MLP neurons of a small language model. Each row is named by its layer, matrix (up: input weights) and neuron, and shows model dimensions 144-207. Each number is 200 + 30 x the weight over its row's rms, rounded and kept within 0 to 999.
After each neuron's rows, "fires on" lists the tokens most often at its 100 highest values on Wikipedia text that the model never trained on.

L7.up319,175,229,197,181,208,156,203,164,258,223,169,163,183,174,175,201,229,223,203,207,253,233,202,181,189,210,176,271,230,243,223,213,210,164,192,171,211,207,154,232,218,202,177,184,227,237,209,244,204,180,210,239,178,189,222,221,234,181,198,163,187,216,137,224
fires on: " by", ";", " |", " to", " for", " acquired"

L4.up1016,201,222,238,181,166,217,209,164,153,208,176,228,160,186,173,197,229,225,191,198,245,237,264,163,202,213,169,186,171,237,184,183,194,221,142,207,186,221,213,190,192,193,208,158,106,226,208,229,182,202,201,142,190,177,163,174,214,232,159,200,175,177,215,201
fires on: "0", "9", " or", "7", " particular", " large"

L4.up2215,203,200,247,206,190,217,203,167,154,125,223,181,179,198,175,210,213,189,180,184,221,195,202,260,216,265,227,145,205,185,227,201,221,209,196,203,170,199,165,188,218,243,161,187,193,191,248,194,208,232,190,173,164,195,124,184,190,218,188,247,220,161,198,204
fires on: " of", "d", "0", "3", " African", "od"

L7.up865,239,249,173,225,166,201,235,180,162,194,178,215,193,172,189,213,219,251,209,171,191,240,162,189,249,212,217,257,148,182,229,169,236,189,165,198,199,209,209,197,179,242,148,182,145,219,203,195,119,186,253,211,193,240,197,172,215,221,218,232,147,180,189,202
fires on: "0", " one", "2", "6", "3"

L4.up2291,208,144,148,243,167,204,196,219,173,235,199,254,196,138,209,190,203,137,198,178,174,186,199,227,204,188,216,160,135,189,215,190,173,199,209,213,213,196,208,196,192,163,214,161,218,233,203,196,193,194,156,224,223,223,230,194,127,221,176,169,182,180,215,196
fires on: " of", "."

L7.up845,159,199,188,209,218,189,202,167,222,169,155,178,180,213,205,228,220,140,192,113,250,236,224,261,205,175,186,163,178,251,148,167,240,158,186,268,177,214,205,157,246,227,187,126,206,151,210,215,198,199,221,208,175,157,227,236,214,156,193,150,225,229,178,218
fires on: " |", ":", "-", " and", " by"

L4.up1263,210,223,171,163,207,214,281,178,259,252,177,171,195,234,183,239,187,160,251,170,204,206,186,221,216,240,172,255,220,253,160,178,189,232,157,257,137,225,178,185,229,231,215,250,166,211,204,192,217,241,134,174,208,280,264,172,233,240,168,217,216,226,216,203
fires on: ","

L4.up519,136,178,251,227,193,222,278,197,213,259,154,183,150,142,208,159,214,240,182,172,172,239,186,216,223,144,212,213,209,239,236,240,194,228,195,232,203,183,163,206,207,225,187,210,188,234,239,214,236,185,222,153,217,210,157,269,196,196,198,222,265,222,175,242
fires on: " |", "2", "1", "6", "3", "in"

L7.up715,199,209,235,208,235,167,199,208,259,233,175,263,223,201,235,189,208,170,241,195,178,241,151,228,230,194,233,205,173,227,237,168,205,189,236,173,226,237,132,170,209,160,227,154,198,222,240,208,203,230,196,192,223,210,231,179,219,194,204,191,179,137,249,242
fires on: " F", " O", " G", " P", " A", " S"

L7.up1531,242,182,259,200,190,221,187,213,203,160,213,213,211,169,182,222,225,230,134,214,198,238,200,155,206,213,228,221,162,205,205,191,204,185,205,215,186,208,172,168,164,140,218,142,226,190,193,195,196,194,169,201,204,193,178,182,249,181,259,206,137,238,192,250
fires on: " |", ".", " ", " |\n"

L4.up1351,170,194,210,213,197,213,217,186,263,231,181,185,158,190,201,213,186,157,252,223,190,226,208,186,215,233,191,194,166,253,216,216,232,224,221,203,187,162,142,162,188,213,222,131,211,220,239,210,205,164,183,192,210,193,226,230,233,174,262,191,227,161,151,260
fires on: " |", ";", "h", "i"

L4.up229,149,192,194,224,172,169,268,168,210,220,195,186,159,221,229,228,196,189,195,237,250,239,216,218,259,218,218,217,185,186,145,156,188,244,207,173,162,240,205,146,265,240,165,234,217,249,190,253,200,214,146,214,189,241,226,237,256,195,197,169,196,239,160,163
fires on: ".\n\n", "."

L7.up2203,208,178,195,190,212,191,206,172,239,220,191,185,158,271,152,224,201,176,206,161,193,212,238,212,191,222,208,210,214,227,165,187,240,190,144,210,216,195,234,242,199,188,197,179,212,173,193,194,159,172,214,191,218,232,177,222,240,173,204,190,197,177,159,182
fires on: " |", " put", " mi", "ñ", "ondo", " for"

L4.up1059,199,185,156,166,195,143,224,194,226,200,181,196,166,185,226,204,210,168,170,187,211,186,245,239,227,206,233,222,204,248,188,184,211,177,227,208,138,270,188,212,163,170,157,165,163,180,208,243,142,281,171,199,204,229,222,210,214,233,181,194,176,205,211,183
fires on: " as", "ar", ":", " San"

L4.up423,187,229,102,240,165,182,241,154,165,224,156,177,206,161,179,263,182,219,239,178,209,255,211,245,185,218,266,206,186,251,161,196,200,230,150,201,165,164,204,234,174,221,165,170,146,223,201,220,140,226,178,152,183,244,230,185,263,192,170,273,213,210,180,207
fires on: ",", " all", " most", "L", "H"

L4.up1103,217,159,184,219,177,147,205,233,157,200,200,260,251,214,197,165,152,145,167,187,202,238,200,235,240,177,185,197,143,188,202,226,154,247,230,217,216,253,185,168,198,223,193,175,240,172,191,192,158,171,218,231,232,193,181,225,191,222,217,220,205,208,172,177
fires on: ".", "°", "ness", "\n"

L4.up1475,197,219,226,220,228,181,172,196,228,206,189,227,200,230,191,177,210,185,205,200,164,210,188,172,212,199,168,220,182,225,182,187,271,201,227,225,200,198,199,183,163,217,178,176,204,193,209,203,172,188,254,207,184,194,234,159,157,178,167,195,152,208,174,252
fires on: "–", "-", " \"", "o", "i", "'"

L7.up2070,202,205,184,183,180,171,208,164,190,268,214,167,257,189,189,221,148,172,201,159,178,168,188,244,207,208,238,225,183,215,233,191,204,171,132,226,187,203,174,142,168,148,175,175,226,227,227,209,200,233,171,211,173,249,162,168,175,203,195,204,147,221,193,175
fires on: " a", " of", " ", " any", " at", " an"

L7.up1683,199,178,132,157,151,188,209,147,216,199,234,176,154,134,207,107,168,208,186,178,166,206,237,164,191,209,267,189,252,185,207,240,183,220,209,164,200,186,169,199,207,201,128,166,160,236,202,219,192,177,217,113,215,244,225,139,166,231,211,173,165,196,224,227
fires on: "ar", " as", " Ottawa", "-", " We", " Yak"

L4.up66,235,211,181,217,182,191,241,198,223,180,193,194,131,278,199,225,238,174,184,158,188,197,189,193,212,195,198,193,208,249,171,238,221,168,158,228,149,227,202,187,238,205,183,199,185,171,186,201,182,193,236,229,199,198,229,192,231,225,188,214,187,211,175,237
fires on: " |", ";", ":"

L4.up598,254,219,218,220,176,149,233,255,216,201,165,153,193,179,180,206,192,233,257,212,188,248,258,140,198,250,187,175,211,253,191,176,215,232,167,210,176,255,191,227,202,206,171,181,181,228,199,180,195,142,206,191,158,245,180,178,175,181,232,186,152,246,210,212
fires on: "8", "9", "7", " March"

L4.up1890,229,197,194,205,203,168,246,230,192,197,195,193,193,164,224,203,269,226,162,179,228,201,202,181,189,191,205,206,132,232,206,200,202,196,199,182,197,198,212,176,171,196,180,179,189,219,240,238,181,253,139,185,187,191,219,145,183,212,160,159,212,211,131,235
fires on: " |", "V", " ", "az"

L4.up2183,230,215,154,171,179,169,274,163,168,163,180,223,218,189,140,193,204,157,146,225,218,179,242,213,210,151,205,169,214,200,213,192,170,152,211,178,210,200,221,207,137,175,121,129,205,263,284,215,129,205,191,180,187,205,202,250,201,222,152,200,167,167,163,219
fires on: " (", " de", " or", " and", " of", ","

L4.up1066,251,222,180,270,197,181,211,189,173,261,157,245,214,178,154,223,143,184,242,203,161,223,180,199,178,204,164,145,173,209,214,185,219,194,155,226,187,202,184,186,186,227,145,200,195,236,209,193,173,191,186,177,212,207,201,217,242,235,220,205,213,205,133,249
fires on: " |", "1", "2", " medal", " it", "3"

L4.up1238,167,160,166,237,220,173,209,224,219,233,211,242,209,163,196,262,132,158,193,209,186,211,207,184,226,164,204,238,181,220,166,184,190,184,208,172,194,197,162,196,164,227,187,203,221,219,206,207,132,195,177,179,242,218,259,187,204,187,179,267,152,178,173,200
fires on: " most", " Most", " of", "|", "ar", "v"

L4.up1336,197,116,152,223,241,173,241,170,232,176,151,157,168,223,237,233,223,276,205,225,167,210,205,201,190,196,175,218,215,246,213,191,198,167,259,217,191,185,235,147,222,192,102,162,194,166,216,221,167,218,173,216,222,174,165,171,210,200,174,248,216,163,176,161
fires on: " with", " ", " El"

L4.up394,225,211,199,200,193,205,229,212,175,162,184,194,243,179,161,240,238,177,192,194,219,161,192,224,247,203,265,155,217,250,165,217,227,187,249,194,192,235,165,210,209,151,168,172,172,240,255,246,200,191,139,141,178,209,196,260,230,206,176,178,139,184,229,173
fires on: " and", "f", " And", " or"

L7.up1281,182,260,178,210,239,166,204,159,246,224,168,186,195,174,196,190,197,211,201,198,287,183,186,201,195,228,223,209,210,195,175,146,157,171,163,188,161,189,185,190,218,231,177,182,200,228,229,206,196,240,228,217,168,177,258,228,216,241,200,244,177,257,176,279
fires on: " |", " and", " &", " to", " or", " D"

L4.up1754,165,170,166,209,142,171,166,209,178,241,145,207,197,177,168,260,226,170,188,170,204,185,192,189,249,190,214,223,159,232,206,198,217,201,197,219,178,206,177,193,203,195,171,157,179,228,177,196,184,168,193,208,226,159,207,159,209,217,195,220,162,217,202,214
fires on: "ar", "3", ".", " to", "4", "-"

L4.up1013,157,179,178,212,172,175,246,160,227,222,234,214,140,217,240,202,214,207,195,161,239,257,219,202,266,208,213,258,164,204,158,122,209,237,231,165,165,261,244,169,261,234,168,247,175,243,179,234,226,230,158,197,210,235,256,274,255,220,170,191,198,216,164,153
fires on: ".\n\n", "."

L4.up1947,163,196,190,196,219,205,219,202,239,200,138,193,208,199,113,197,244,135,215,181,223,190,216,179,221,287,202,200,206,199,207,166,235,233,256,193,195,190,217,210,142,175,127,184,190,203,200,204,185,190,193,240,248,257,222,247,212,163,191,212,143,241,173,204
fires on: " one", "–", "one", "-", "z"

L4.up508,179,176,183,213,198,231,241,181,161,181,200,181,156,188,179,227,200,204,169,185,187,203,273,218,241,164,224,165,208,172,196,243,195,180,167,208,139,203,235,211,205,180,188,191,225,227,238,202,177,179,190,189,252,163,182,184,219,220,154,226,225,153,183,231
fires on: " |", " of", " time"

L4.up182,187,227,153,214,204,224,222,184,215,204,190,151,171,181,234,228,223,226,207,182,212,184,214,195,167,197,172,211,202,220,178,205,178,195,214,208,209,171,215,168,278,204,183,116,219,236,251,171,264,159,166,179,215,195,197,233,207,172,209,193,219,207,156,194
fires on: " |", "6", " /", "1"

L4.up303,200,209,173,189,199,212,204,221,238,224,205,166,198,181,143,183,173,140,160,181,193,243,267,208,232,176,190,267,254,192,172,213,199,118,191,235,248,199,204,150,249,216,159,211,205,257,229,174,206,242,176,218,191,223,182,192,198,252,171,230,240,226,178,218
fires on: " or", "born", " |", "W", " but"

L4.up461,164,201,146,208,212,177,284,177,206,254,188,116,210,200,241,240,229,186,168,174,233,213,229,174,180,187,176,237,183,198,184,152,207,288,286,197,133,255,239,155,227,274,174,238,166,227,186,234,198,226,157,234,189,287,259,185,230,169,188,201,157,249,197,131
fires on: ".\n\n", ".", " Munich", " Minsk"

L4.up1573,173,208,216,218,197,195,207,218,195,206,185,211,154,191,202,141,191,194,180,206,185,191,231,213,238,179,197,172,196,217,185,205,156,207,185,190,182,184,214,162,193,240,196,170,164,177,163,235,199,178,155,228,257,219,156,177,193,247,147,235,232,235,220,193
fires on: " the", " and", "a", "-"

L7.up103,139,188,228,206,223,226,172,245,211,198,188,256,221,226,234,158,244,185,198,174,233,237,137,204,209,218,211,215,203,167,187,228,171,259,198,182,214,200,235,189,207,173,207,192,213,151,238,227,228,200,181,147,172,229,234,200,220,238,225,190,194,201,197,162
fires on: " M", " G", " P", "-"

L4.up1512,222,209,204,212,251,152,209,189,167,156,193,198,160,206,172,259,197,215,232,211,211,177,227,178,213,252,193,240,237,226,231,186,183,215,237,186,209,205,203,213,166,219,120,190,130,183,173,180,199,230,221,194,156,231,197,249,219,224,214,213,187,193,178,187
fires on: ":", " ", " (", "man", "C", ";"